{
  "n_layer": 9,
  "d_model": 192,
  "n_head": 6,
  "n_kv_head": 6,
  "head_dim": 64,
  "d_mlp": 512,
  "vocab_size": 6842,
  "activation": "swiglu",
  "norm": "rmsnorm",
  "norm_place": "pre",
  "norm_eps": 1e-05,
  "positions": "learned+rope",
  "rope_base": 10000.0,
  "rope_fraction": 0.25,
  "qk_norm": false,
  "attn_scale": 0.125,
  "bias": "none",
  "tie_embeddings": false,
  "parallel_block": false,
  "init": "uniform",
  "init_std_qkv": 0.0463,
  "init_std_o": 0.0575,
  "init_std_up": 0.0662,
  "init_std_down": 0.0662,
  "optimizer": "muon_variant",
  "lr": 0.00642,
  "lr_mult_qkv": 0.7,
  "beta1": 0.95,
  "lr_head": 0.00981,
  "grad_clip": 1.0,
  "warmup_steps": 200,
  "schedule": "wsd",
  "decay_fraction": 1.0,
  "decay_shape": "sqrt",
  "final_lr_fraction": 0.0,
  "batch_tokens": 32768,
  "seq_len": 128,
  "doc_mask": true,
  "train_tokens": 186900000,
  "steps": 5704,
  "dataset": "wikipedia_en"
}
MLP neurons of a small language model. Each row is named by its layer, matrix (gate and up: input weights; down: output weights) and neuron, and shows model dimensions 0-127. Each number is 128 + 24 x the weight over its row's rms, rounded and kept within 0 to 255. Numbers have three digits each. A neuron's up and down rows have the sign that makes its largest values positive.
After each neuron's rows, "fires after" lists the tokens most often just before its 100 highest values on Wikipedia text that the model never trained on.

L3.gate294:119128108175160097092104112082155128110125150101094128116139108132071112122117103088115103120122131114134132138125137171111159110160108155142138139161136157131097101160131155115149114157104136107100127119120148105111126111119160173131111087153128091112081134050139131099123154151057099158109083110117148123085119136138127080148131159102116127132102110108086117117097079132108122153152
L3.up294:120123161167149153109096109118127106131115167128122143101132119127140120103123153125111142084138138133144118130110113149121108116098164139137111142143124145110135124089168132134136100114131127153092196157126127126132114179127154122107164160138163153101107122101099122099121107163153150120149136125135096119143085120154126131127100144102132148108078052103092162089130143100132087151148
L3.down294:113108126112114122151173126161132099142119125134094135132162126099152130179123132160141116148120158126136148069131130133121137178130128118169133105092130098148128106134151111137102115179108121121133118108104130114141147137115134141131084097109159109124080145136139166134146142082113134117142107135113109107098152143137140113160144088151169120120159161137078155123149165143144172142111
fires after: " the", " The", "The"

L6.gate479:076162101142126158144128134109139147149118130130115094123110181116123178120116153124146134149075115077086132135151136090133116114123138151155130091118112163128150109136153140122130146172124123158127142133150102107100123154166127103102155145138143099094133145119129118163133117085128119132146158141117137160160101148146097137138108123116105089142150128135125133104130077131142126116079
L6.up479:138104135102121113145075120133071144122155119126098113117128180136199115126138128138156124134111109141117106165161111094081130095124145170080123090095114108125178090146155136112148103170125132112114115135130132142119152151150091147122138121097144090122165130128174097135134131124168139099130136180081078173128125175147128122152122124126086112166139119134106138093129115093142093159120
L6.down479:159103118134116171145154125131142158102145099132110167127117126172115128100139145131115150089177159124136113119129124108157126104131102114143204144161184123119139145151146139082131132124149113109139134180110119128101120076101082096104171103119105176096104136109161092101106133131112098103110110149113107126091074139148123089091158100137112141112126138100147137158138130160073148131114
fires after: "\n", ")"

L6.gate240:120126127162111097086151106133118111129122096122092127144145152104117129102115153124120108150095133147094116125135175098114187129109145199087178149136133056105128123153096139107112122129090162130156141117144161141147098157134118079141159108172137090095142114097096120096153104152148124113106139152119170154139127177181171089164138127102134114106152162104125132137116105126159146136144
L6.up240:173092167124152140094148150112096095104100137118110146095136112144116162159126138134147122141133075142154153111104098105199093146131103146138086123133156113102102103109141125132158103119113119115106136127096120147114130142145123133151110087101093112146148141107123114143169118147167147143150163192138105094110118163100112160152179143110127150099157092099159172170143139144151130112085
L6.down240:127124075115105130137116136114105124138141090122092145106116149116147127142083162143104111095138111130139146139123094129092163130095134149129127090122099076208092092129138113128105154199171117127125121102141092152118120138136144100110072153106093094152137149125149150098127060119129133105136150098065130090092087100151113130115129109123154102105125141119136081102101136142138108152156
fires after: " was", "9", " is", " were"

L6.gate283:100102136129139158148131150150069155099119155132097133150143168117125153116117119118091155058173116128143157127131125123146152078154125134151163135119121121120120139131159101119117108117100161123156111087149172144140121135118171139159115112155165115131149125108151107130146175132133149132129119090098117097108146101135163147120159138091115089110094103187170115085135130123116178138151
L6.up283:161134117145135147118111152164169133117149146116124158179114119150137164131112159144148114107113126097124091166134129103145184138069125132147101101112130101139116111119119132129124081112120129069083115151128167115150120118104084128152091146145112125172087170092151131147127101158100160090160095102144081134134121097143125111128127108152160157134131083124153153112101078121148122111148
L6.down283:158168160100129152127157111171173131157131114135087133147117118160116152112115143095100099174144161158113166144174118123156123103101156123136144121137128142113110112098108148114079177145110167137132170103168110125146132130127085111133125131143113133119109106108119150118152178111084134116119166143136112127135138083143112096143166126131141106147109118097093111112108119126133099130094
fires after: "|", "-"

L3.gate261:139164121146156154176109091170162123138155126148117135151126123116105109166103110129137093144114114173116123133156102150101093132097165151139128117123138129143123149103130147136100145110150140120156164113101159113137078127147186149132115157167160162126178148123129104169104138138150101078124132123115149112119130091158142126143142140120122106171105135086139128122071131088093140148125
L3.up261:141158131059116157130135130109162091115124161150083135154118110105141140115115125134090122154147140179113095106144109108124131101097194153172144174147129150147159130153155128131145155091119157098154169105145152121081145112156152111119148087156173123130119113099116115136107126124135127136131153115117121119115157179117127179118149093120133108100139139115114169125129113117112134118142
L3.down261:158109164092134171132090115148097115105138122140130082103071172119124135087124148122179148097128132127144114129166118085120157153124119156106113110151130142125152141135111086117129148123098112130100108143167111081166137118115104156066190123122160147135132092094129129113126173094166091141115135130125145143106151173129107157110166134092108116107111159148156135145129141153119096129116
fires after: "°", "Z", "″", "S", "P", "N"

L6.gate383:101129127139105152122129116137120152173077118119120153125135155124128137126152155128156163116101088144160115143110127116108125117107123152128120126143144136126124129118154125139147152162131173108142157103114147131144179136115117123125136112157181112151087146173115132174188126082077151125150143130090108099105150072172119133127094165111102092098138115166135132104143154107112153104103
L6.up383:135120169123131086106116127158137152127145144155158120137179110096076130099121137145137119111143146101146143122156110093131141157107146134135135135144155146143172136131164131131117144144114122136155154104159181128132077146118081130096072151130113116104092081076135122125062133115117112131181056136169111169110131103141120139143131104107116114128128135096147160162083088133105102109089
L6.down383:131142121090156096103107132160147162135107087147164128137081131127129174095112162106111114186130125101130074162096108164124107101117078101108124134120151142134127114118180141159157153059140154131127107141104116142142143145181119134131141157183129150112175105160124124131145163117128102144119125137111127128096128152152112133121154152153152133148141138174141126126101132131156156159118
fires after: " the", " United", ",", " of"

L6.gate42:152159123126120143098123148124100172126155114091091122108151100127089134138140126182090123086184124117133167128139113114139114120142128132166130123164153132133116085154140136119164174101153126128125096167131118136130111110125119140125114124189126111098140157122104109114115117150103127172161140160123148091124149110108130110149084131128123120090080145131160149140166112129093095109092
L6.up42:118099128133154106077124134127118132140127118109151153091157156108121061151151078120114127104173104100141136119096068095117172127115135099144128141140136153089132107189149123086153127149093099168126141137110119160135183121117114141133096136113115137088122099099135093115113081148150112117168152142140163122153115188141112138103124110090117098136098135096139127130121103131144130165114
L6.down42:115110124140142173158156117171146127148080134098122115092174096131152139072100126143146130147083119149128106144132121165128097124155123116076165140141144132103165131079107114151084119099091118098104111114140158112123162134136108140151134126156075119163131144126115151139096176124156104129116145147135089121113137154125135159136125161118124075114157144112131169142158111128070137119132
fires after: " |", " the"

L3.gate311:124114138172135109142115148083173170119160127141116118131141100142091155133145107122145136103113120114115114091081139110132092127127099128159102134172131145116103111115183099116131102144135108156128160156144098109114106148126103166097145172097149147159177109113152123156129137197141120120142132110139110135106142155164151143138099122140185158143122132148166162142131118093117101123137
L3.up311:151182152157146142118143090139110131159120138104092114146132104171125125170168139130099128148102131095135163100107127109139138153137145135153156140162119128141131094146133151170108087161137151125135148145130116147131123123118125191110075150138145088164136139086104117147108137153120088091107113130119120107119142099107118137143107134131132116145055134086131130161102147085143161145180
L3.down311:118114160126116155097115120134190151127113126142101141121148167120066100148121117168122152109151153106099137107143127127143106115145098158115129171139114148125074118132122092136128110076122097141163136135097075132146154112106135111131139151124145160142151134102143143104125117144161113118151104110117142160107131143114164164132107128155094141202163128166146085155154133161101131122142
fires after: " the", " a", " The", " I", " an", "'"

L6.gate75:133116097095154143149128151161141128164118123169141138090095122101158112120144133143085125110135136128157118128085093092130136125154154125139132141131176128166095114106179126095141174124123116133134090162114130120152164173114136129112143158167141147103127098177152172084133153121126124158139104142101135099095101092115125091126140170125141165097116153148094105123114144117127145160110
L6.up75:085095094082122133144129156160146149130170159126151122111105109129138098154162150137130154138104132138152127094126098114107122128128157182139137109128160115110121096088136124143142105109099135121135145169115154112128157136099145132171129111126073121088120116104135143101152150142111117141168135137170124118086119166124114118147125095143163131116121138129137134141166172163155114164130
L6.down75:144131116138126110104100127105134142156147170107103133142130120132085147122142129143113093102133142128139134109108091170134100139201124116114075112108092141136153111161148190110111138089102125092077135119129133139121129118160121137132121105175129069142121123194116127148145146140126126130135105076127150171138139127147138127118156136095106125114105133183143134150159143180147133107157
fires after: " It", " has", " it", " is", " was", "."

L3.gate418:165117101124090154133130141097145154092094156119104130100137192098132137143117119114109117140141127106105129150117159174130136085083117145096115112154156160144104109087121126128130160139121166093107152127113139095139115148149117133141108132154147138152131082132166117151099081129116132111142111121167153128128109118161090142083107097098088125124117180121137116171113159125126145153081
L3.up418:166161103139116111065153136100124138078132137090132159164175153107106137147143115151140174115134111114122132129132124129133127096108171125157101162086087129136102112163101121132121116144135172150107108159161137118135166122159118102108125121143130125121131107139107166112148125108145140139102074105119146138123092206113110142158145158098101091125160165133119094093091094157119125141125
L3.down418:122101116154146090151133142164126128125109145147143120083082082125142127091076140120120072109090174134118157100180142132146104133120147132122144103124096143155158135102164088145119149134092117184135105051141127127148141112110135125154128086134148128106120150141129097116124122091190105093122148095158133179149158110107158109118137118118119130157165126126130154125143112116130117098069
fires after: ",", " |"

L6.gate467:109137111190085163151085138109132130104142099144129132136123153129126111105087144131129111169159149084135147131121112138165126113090134105128106119154122150120130140130138135119144112158130163141220106149142085122157114151126091118088140108124134114113135128116114113118151132128153125116109094183085111080131116136100176111164108157101147112160123128134153127081128119133118101157159
L6.up467:135111115133133115105135115122139139157189106130120128097113113133124115126109121145163157146157113128098111119154174115148130137160142181116117148120089140131159131115142153135106147130139107113179159077124135179149135129118149090113117120115140140135159148181106188134103133110087122125159130080149126143110130111138085130132138152119120158103169156130097134106108169113166125099145
L6.down467:124104133160129098128094092134086146100145137127130104144119128155107103108129158105110153108163127165142103105133128144152167144109127139103122127140062120107128163130115124136132136116166162115113097118115124137147116121120097133092144118129208173149118207101156138118130138115139126148146127135142159148129158120095132165133102112134125141096106130136133093111128122110157123125125
fires after: " in", " of"

L3.gate284:137132173186153206121114116123109145156157160096077090103135084126110134114115094102131147115129147103148131133106123139152105130146151153114128157146130135125106132132133168148116133165129121125116099114105144168082097187140150134133137158109141126129181146133096070137157120160100097123129106122153112126119142130158120084156121135123093165125136141138177140114151101141164138127181
L3.up284:108133142129148116116106101121121154114089124120163116139088104160131087158122110095133155148137149114092100123088136152117143152070097123114146095141107164143125114121101147110136131119117156111133121133095126082085123136092129111180087103109151163100146099173128108145104109138121106078134095155104138132082135086105149102136090132134127093122112139132110132156108155103111139114143
L3.down284:102143091103135115152101104107138106102131113135149147147137155124147130138119120125127115131140122146134103168173079140094177097136116136161138138081086109123164143155116099122157139174137167138146125140132111105193127137106094094092117120129137147145067094099123156122109156151142170115144162156117109162125129143121116117137170147109142160123115082120136101120143131112073121092114
fires after: " the", " The", "rel"

L6.gate262:171167126118160136112090179146134127188169152093136141124099129105129126119085165147130147153108133172131110082141178154137114116109120140107100125127142108076114103137122113143114138144146082140107148129080158101113076144142119088102083101141137121175116137098173110076117085144097133121155121127145127109124132114155102071106144114160147121075127086123140124136113143119149137112149
L6.up262:128171135136134084149129142117110151114101139167111146087093123124141131120129122173155086111151126133117138103149175129170131153108131077121106129125110106141131159125129143119108131129078090118130123137165131161123128139135161127131114121098116153133144132128117138102132142126119195122108121124137099144090136092136152075104155163158090085106100094109157090181167175114128122134144
L6.down262:134147154153129127122112139108174140191112128121124146126120139111117125124125128121144154133116112103135155138119152123087111073136161142117199143129123097134117046124140117111067123125078108126174132133096173092152107129129111112144165081113139120139138104155130095134165078095102150131112097149126109136104149143069114141122088103151121141079134197148132131104121131127117104099128
fires after: " was", " as", " to", " is", " been", " be"

L6.gate25:109123122122136142133110138114131107191049130145115105137137155123105158146112157145118070155106120119089167129153105113144086109137148124178114121117143117164158147119102133137139136106184132115119126125145132075130134062083112147165118172099111128135133088086100160126143106090175128143080154156118128140102105161107126145152104184142131082132116165107116141121110126109154109117126
L6.up25:161148134165083128131116079143129143165133111176124112110157119138069102097118124152117127129111104155175166127135101100127112128136173124104131130111097098105135139171167140100168146090110097121151125104198138112129130127127120113148117138151153126140112111086151142133125117103113146139109160148150148162103125129125156123073137172105163158110134141170138083122128135126160171099108
L6.down25:098124134093113112138137138132126166109153125124108128086158108180080087163102130114115081100095114149169129100074103137106095125134151158126098131118081075173155121157127113142138028113149135184125130129115133107124116139129126139136082131155079140112089159133072102098139130095146108088109084156126118085113119120148100153093129110127081150124138096131147127170142097148172147118114
fires after: "\n", " km"

L3.gate272:125107130159113103152124180152121126170195143114123090107110127159124130183099122110113157123090134125131130091165117113096126130128140187131155136098138142102103135143174113160144108107104126129138089139165175101123085114129107140126056105154113112089105118118112125143133136143160178147161146101130149144115125142118125094128178130153183153112132094107171128136137142123112156095123
L3.up272:084117151126120117139159162127154118100118130129150133116147155128157158129127125169120093145094129139097109116134148134124127140148166110140119140131157120088129152086128120140110109145123137122099145119129139139119160172127178127113108154090113133142146083156104136130134168119133138148085126150082143104080086190140102098176141106149134157156156133117119164112116114151155088160145
L3.down272:146130099080133129120141130142102083163124129108177101166100139165113148098140104166127138165111141122158154127116137112141125141109133146150143096134147096121152118138118190111167114162131110136096128129083126127148134147140106105145160104164107104148137152081080123118128120136127149148137140160092100102134108129132128135168117113129144088112155133118059104142144142147102142170103
fires after: " ", " is", " were", " was", " are"

L3.gate35:161158158094099140145131135136123130158120136093164118090121122142136134102083095106089146089124162149087119129155150160119135077108086143124136074137122108185118137165132166079106186107127173116137109088129108155152095153103126135113150123176105085169136126130156133137176152125107140153108122101111155157145134119146137143160115114124117101144093127117119166169098101122144134097138
L3.up35:118148111092172124140140097137113124123071179116139115155148117110162103129123152128137122145106146138140159136132082170101133074151098125147124123132146142134082124164139145119114114108151145138154105125103136115129107074091100133118149137118175101118128147150102098134156127124112089147124104146171153117102171133102118157133139127138092145134121136117112168143127144112148121129119
L3.down35:129157131143131138169127124143138115111154122139112094126129168138114140160174155125114145187109122144131131116138104150126135187107137062106122114049131128132111123117126114159181137203137150120060095104133148122153111119137174110081151120114169123121097106123124116126077108170143145139130124120131154112122142160130127098156134139123139118096208148138157156116118093119105135132136
fires after: " O", "O", " G", " Sant", " E"

L3.gate203:115097167126127129136136133090121074159142122146173101134120097110122144080122117111119123136081109117131159146145142114143106131139111155155094150123118145110145140142134109115124157173065162134123113105091131108152153102152124159128107142139140133160137165127131094152130092127166112170146100163115090165128137154138135096130048139140129135135160114149095096188133093113134157113126
L3.up203:129163106119129117151120155107134147143136100139151133094122164138133146095131160136150133134101161096129120140171152148134109125138099143143102164168131112107102113105146165130113145139102126081128137079099100102111146153153079115144123140085122133107123126144119119182120125072172097112156085098133108075123155111135168110137100100139116107191125103125118124178173116116125093114138
L3.down203:135142101148154132118153119141089123114116058149100152148161121098103135165126122130120116160137121130121127102124117101137120115114157125124165113147135137154170107141141113106080124123153157121138145142147157175115106155143128108116124136127081094101115151122146184110144123127157105105144113098116121136093121136157158143122131114114116133162130162136166145085147141102068125142109
fires after: " M", " T", "T", " H", " K"

L3.gate304:134130140122144138154133179120124130102108110086171149114072143143096110110113110093113105134105116130140148182144119129129128130088110168111150144175132175118157142094151120109157129105119128118127119169109113117167099129132145154171130108122146149129160090098174143091152135105140096142164125118121107130155116152158089138165088113104151079145091165110081129150095133118157111100108
L3.up304:142172196159137159111136124145141101082141082160105172121145105131157114092101113130094131123154127120137171109090133092147116154147149152170126150128142121142127124133158118079126175142093119117170126122161146174117100151133080131141111110123121125141100137139122151149101131161168123128127143132129141151126094145133121098147117089102147167130143113162148172148128143097150149157099
L3.down304:139102106131151127158147104131112111187113148123138139136122128129113131166139126149095120092086156144131152165086114122074100107131095117108181109127133150094126122110118113128152117144144131155138121137101141081159109096113163172140126117133120116101171104097144108133141106101106106139124151116153108141099125103119135159140132117182134121111149147173138104097119133104085165127157
fires after: " P", " D", " F", " K", " G"

L3.gate347:158131143123162122121150158152150126161111110106184113101139094172134112156148086140127093106126147140073128102124075146129092133126120119100136135133127137086133143098121100087124106104105112136148116111141107165108085166128116117120110077112126126122127138099119140133123129164107105122164102147082151104158110170115145127153129162148116131107143146102134127156142126152155105099114
L3.up347:099093116116129116134138112134150116155094127132120129114143105166127125155128144107139098128098132131098131113163126123110164105114166131136095132101120097140091092122128139069135139095132173135104079093139096163146117116129152118112149092171144155120150175100127130107084124145132116142168097133083145154155140124105141160141084116079108106120079140111102114115172118178127095157146
L3.down347:166137118107105162101137124128142148146158129140119158109137185140106106131138157155126105155117162150133078123142124137149100118134117112108123096108147169099137109157154153191138113118131128111141114154140128141128143119169162121123143148124164137144144144087145128109127128138150154124083106132133168130117132132132118127126142125125103081158160105134114083108161147179121156169155
fires after: " V", " F", " W", " L", " E", " J"

L3.gate65:116118135113135136122126087155097164132088139138100119118117128151111135117101149110106149149165098169096114154086171128114145112164118123152151098103122126142154130143129159141154151140107098126116112096158084094126119100122109111168122167126096099134134109141110150152133102164127061132103142150135116164077152109121132104157114173155119097166124094132116112144139082128108129134169
L3.up65:116162114148102127161132136136137137152107185100107122118105129135177118132152125158117133145140160137101139131167114118095101148126145137155154103128123108155169101102098083153091095149112097143153144153163102096130101078163154138143099130144137131152142121130129077110172117145136126126106137101157125159170083115103111121183149142102138143089135116152086153138144158124140145116163
L3.down65:117067123143150108154092124126140127129152123170104125170129124105102164107100169071132092089107109128165135120076165177154135133086101134128100115139106165097109116141164164085132111169114129131135111132125148154134118151088107096150157105106125147098125135106132126134102090153124166116123132120170165123117159127161161097079126147113097145120144144121133116112131126130151154139100
fires after: "\n", "-", "|", " No"

L3.gate221:112172129098112122113113133108108140133139148110108139131162116140101095120142133114167120120088106150090117125120087142113153123060108140160144122117137197125153134139070139079086145128144103092120149106135112108144164091106163155126128149151163097132181149165120119128192159099137120132111125130103132121124086123123148103103102087127138123150093168160133119120142116088088115120112
L3.up221:090175134118177142126063113173137110090121131129082151102160124144143119179109173134142191109151129167136147137108155170123153131116154159145107108129125134120114100153145141123144128120121156139132152136103140123106104137173130143110151128118161141146181138162125159079133153140116092163124135114126103167096088118119108142134150107112134147131099162161161174097174149124157109131137
L3.down221:145131117122062146099137107127130111123146166119202111079169100162099144127117101149142107152172152159103102149137133129147098113133126138168124126169124136108107108100117158104151143096147113117124114113139117117107096112147158162161137140150128155094109123119140162134158142136099106130096171133136109125123125123125154139142111115107156138138104112152117138146087101084117176128158
fires after: "″", "°", " m", ")", "E", " mi"

L3.gate226:152148064116114179125093180128159167163106161132154105118113107135112119111152103151122109120106108092086103129133138103174134102103156145125111100154111167127142124119096116082135169088101119164126140129147147079105129148090144141105125142093136141138135125119107142096159145090104168099067141138105136144119154112151147126114123133163146111110104124088134075129107129124138084118123
L3.up226:127158109133112151161109107098134149131066183122088152103140144126088135097172131112121124138170104138117110121127138106139143086086142102143133137096133127148160120115192151120128126128143087155129122121135157125099145133173134137124119080152156104144097106124095137155143153133134147141154172119135122072109116126117143172071120111126124102144171114176119130102125163121144153131129
L3.down226:115158128150128099124170097151108131142206154153151144116153113122124117146084107153149115148138152178119113124074101147161096135134154092178112108121117140168156137130119109139157148140124156116128105159136129131165145135126137154144131101156084105097137120142128136115104116130179123124149109126172102119123172140135124141103124136137135104117154112143114144130138133063124110155131
fires after: "\n"

L3.gate491:069125118163135130078130106142121089093084117127153074138133096151126124154158111112194133128134130100072139117118184120120133105148136122105135125133102114090120092082115123143158123099110123155139162138136113136122149126113118150123128115131119130127124157094115135092061097140148123109083117149134119130104132158118116116130112127091146122117118147131108109092150144120149172135105
L3.up491:139098134115145086093108126081126128143143106092149104120164102147099064118164135138101127117108093135136127099158124116099171115147124143167111143105091084107141115139154157154128138085163148117158162118151104135153104136128108122113087122157104102150113184096069136117127092142142133133154134149125172138135147123131119096126166096122123132161165147130180142126149162106129141126106
L3.down491:109129152100118135100142137142144111119118106138161052149105134125147104089131106159150165177155131103097104078106156118034117135097150128107113102116099121100131151108088117128122138153089134141091118104138107151120137128087173112144125152122121143121123130118144103172078112149126119135107117101164128119107096089103158143147099088121147193164173121147128131105125107163113132150140
fires after: " ", " W", " St", " F", " G", "T"

L3.gate429:098155086135177143121140154083151158101127153121118166132155167109120130149102133093097106123109156169135121095147135170135117100107123108102111137112143153135156104146075118124130173083146099150131121112145144124157111118141096095125083111088158144150133134105177144117138094133116155109145112110109137094118106110124121119115093139155136131123156124148107100137135084133157150158084
L3.up429:098134078100137135171133145103117119139136149120126152138139165148152137164145119115105118164162153124114121095114141109122114108120163101146121103141158141147117099144126161132126128118093129127126118167149159107149121139120117103123116137124196166136159137121138167152109091157096147096129138135137117110162133093072103146144115122142139153134128105152123125156091125086163115135102
L3.down429:124130195092184105116109113120126131177134145135094110105123119114142100134139134117117149115073137071128127105139140093152157117143096095145178122123117127146145101128125108119095100118193131164115109138115125123115148124160143128123152148182146127131158163149146073104126163150114136144090119091142113104116143163137156098117116114099132076113144137140113121165172079145094130140115
fires after: ",", " |", ":"

L3.gate46:109106095079129102133151091155157135136109118139122097135119129145128142165106134119110139130142084152175131127124105119134129180155138140154187093098150118127104121123126123107131165109100075132142154125096117163146127147143138122118124069101098147132105140132117121106103111157121160128127129141094138131071080143103133090200145125092113154143111121121114100149087113151115168090124
L3.up46:113125107131132136114115150118103144104108102179124111100107114110116153146126094122132099157171142132127159151147172120113154144114183096136118124097131120118123151139105066158110101080140083123092168147138138111141132105114147158115128116111087147109131081133104134063104168182156114099067135142129113114176148162108096138121152138136186120137176113114148152143136134117126145105123
L3.down46:151103146108125130154129138143121121166090139105166123131135086140155133130099154138124115182110120119154132107108145162114133156132137149123131078185151100164117099121094150127127116152114135113141104136096107098177136160136146110148106161134134060152105095124138122135111079099162132132171116149140132103122119079140139151115123112160101109141109146133138132114158139136182139131085
fires after: " was", " is", " he", " were", " dis", " He"

L6.gate488:126098114101152144121098138140159132091123152113071132112130147100074130147118151166157142106153088141138149140139126141128145122124146164121128097143104115119144136165124142100161105076121127136130127099116151103135150151103123153128116121169148158152109098090150097161093179093085091126137140129118101078136121130117122181140105146156135135097111144123141159126153111113115148162111
L6.up488:167165126129099119156107150102128118083084122116147142100136110084168141123117138127182124156133136135129150131170109125105142130132187143121103124162100116150122079114157105082123125107131135134130100151169129132105170096160109108150124109106143122146146101117141113156172095143132106154170164138127132089121130150142133172127114139158125112082100128123156127111154116150097149131111
L6.down488:100124117145131130115128137147148094143151175166125086162128115134117120135084102125104117141096115149148114132145111127104085194105127106155100119113130154125152146129154133106137132145105093118126157129129118122158120120128138117081160106105199104117138146107117074153136152131125126143144125120145110188138119141124145100186150131117146117104100095108164124050127157090124142162107
fires after: " |", " /", " Chev", "-", " C", " Party"

L6.gate232:094110123133140139136116079121114140107169091131138130107170131110132137115158173117087105146173104137124103121148160142112081135137179105147080111134168073113072105078160095107096141126093125120139127146114111147141153138099093123119124140153162105148125119126132102088125123135126158153126129124139151162120121157142101111164127165144105160111100169123075156145100155107092133162082
L6.up232:125102129113093123083125103102115133106155157142113152124106134086100134102131104098091139124094098142141156126158133110117138086162160148124140080100152097155130143114121114127109126122136143106088090134116104115143144140176112093137098132131122120126115128109136109103122110172128114162160076134157131131163103127151137128120078175121126117126153155145093116147098164158115091201136
L6.down232:132135153133106168116113130088155181169094116131140119152129145192113122138093159121125129156113124104198101104121123088138150091091134119094135107154133167112124110157173131083115134153140097171107105140144171135104136084092127183175111110111122123116131137127080144131163092106124097116120127110120086107109123135137161121127129095106138113125162099108108136116103148124144121129123
fires after: ",", ".", "\","

L3.gate117:119076159127134137116104167150107135156182122138142120107139138160109136089120118124144119129148149139100144128110137102090134111123157128089123157125096113139111147167105125137123163116114129114116133121080154135085103167176139154126101124124124126101152113157184164155144136126147126132114167125140150128136123111153168158136134101115130120088166105162172172113147127123131148147157
L3.up117:118182101145162145093118148116110124122110102126132126129117165109119156120113136148113056132135118111122118099124162103104131144149114117107167107138122110111143158122174120127109149150113130132119106150152145130096143126094146101110079162100114091180071143158142110117152139140151105118083111124099133163150097126078186123169134146132153128129127121150121171150118140100137151130167
L3.down117:127144114170164098197111143156157124083122149136122141129145068128107120151117087149167192114136154085135085156093142148128071120132158146130137142138133131162116143086128101138111130161116165098121148123137133108121113138121116105153128109110127135116119152108119164100147114127098140113166115151133110174135167116143152132093189106105087136126140111089135106068133117149146164136103
fires after: "\n", " d", "|", " |", "L"

L3.gate141:104134131136110153121185113106161141177117113109120158115170141123118096124137119155146091135131082133125164110161121131153128153101147116130124128162155112127119099105136122141140148102137104120134098127105113145149131119114114152134111150141145165100178125112162078129088117116152166158174122151141121122114133115128139103158109080111084153146120114087101158119117134120156092148152
L3.up141:123131142119133160134145150113128160113131140138078148094121154115147155084096161134130122145164128133136156127085120129121108112124096157147140094130154110096093115126140117140077088116159082114103122090101126158127153136137174126100104106108118139100138129106170078150105079135088131112149148155087111112135072138140160087145113140150139133131090135125110106085080134103107159132149
L3.down141:103132116099094142134117133105139095108100089171115123127145111119117103154159113131146140135121147144126114123101160106168182128138136108083112092135135104100187137125108140131105164114122104091140055151151106151128151102106121139139149143149124140127132175090152158140116118139134128172124105165096162131094184111122107106155117099079143126132120117130162111138167134135159157094116
fires after: " T", " t", "T", " l", " o"

L6.gate159:090133064141130132173141118143100189147177117139146155100156142133146116133155111123120077148135100140143132066100169119118119140103153116124104139108113144156140133115128110130096098133127146138147098115139111156107117097142149115097154117185097110092076108103134175101089143127113166160120103102109178119119126113162109119083142137094126137104123152150131107121160153116123153154106
L6.up159:146115121161162128089176130148133137111139123063129149116095137144142140104130136131131059125103125126153135117199115138096111090119124142147127140125129118155135119160147111116108129156160130163114135144148118110138127087194192096141134133130130093165144148121141135119075078139142091116179148130091151143102133113136125122118090139112107118094094119105127114124123108104100108117106
L6.down159:164136124072120111115089159153135114163116088122098150141138166049112099156095119132106137105158153156111106129134118130151131127109140100117087131143075102130141134120091085100095138157090087151119104116105100184135153121129137128109109115136099184091126106099119101129135174146103128150137111183172111134147131168129168154159161105122134149128128140111128131129077103123139126131109
fires after: " in", " |", " ", " from", " for", " of"

L6.gate13:163122142117110151161164130130130174126161095136138094136140140106119142161155141105147159162106103154149132130134126102156097104165074149122161131131125156159113152122133159130100105158077165168176121106124125146126180135090143158125083101147107098108154156146123146146100140132182120085124097138140123125086109144130173112088097157125128108130107102127119149153150095180109131124137
L6.up13:126142146150167115132107168165114149114128138113170141121142125120170111101113135141155150141128157137114150137152126127142152162109149106153129154163120140097177121074109140115144185144129153133158150142145092144143133126165112109140166129132109094108133130150122156103141134150133125090135149173099126131161149127114141101131145120119141077126134109171089120103094131134153190121116
L6.down13:150161140100113098151161078175126124117120145148098144113091161112095139122117098137091139102144118129125127156105156091105082091190111122123139093122145115131075143121103165120109065115167083133102074130119104153089116109104128151128160104154074129127074108116116080132121112099114121131113136158157124125112138137090079150112088134135118187119108141155109132131170156140101087130159
fires after: "1", ",", " the", " in", " of"

L3.gate498:144090107132106167112127110138171173128073106121104111087105168122116145132135146090121175146131132123130080144112104151141107093176155123170158100114096131119125117129177121124130143138142147086127143118112140143149133115097113155106126116131114106164102104112111096115177115115144147121151124109107137167122144151169161159166115097122138090129154127135144144118177085121121128112113
L3.up498:141095106140116127073141130122145123124171125175184141095115134135161131133148119085087138128131096134111113111112102144131163131109115118129169159081102143109120126141084123144134094094103098144149131138094099114168125086160150132160117125152117087100124130133104116147161140071135144104118098100125120134139117128142168130138117124188159139129129128127112120123130083133138127064110
L3.down498:189109117157115130122101121110140126108142144112150100088125154126107107101173137081154080107094106088111100125091131171082117088082081164166121168147139156118126142161104120130120105165118140145126139160112140144166122115122164126124135109150110158144116135170115086156105154128125143122083101114123151145078137142146160129121155119136132133106117140154129117140154098142121156111121
fires after: "\n"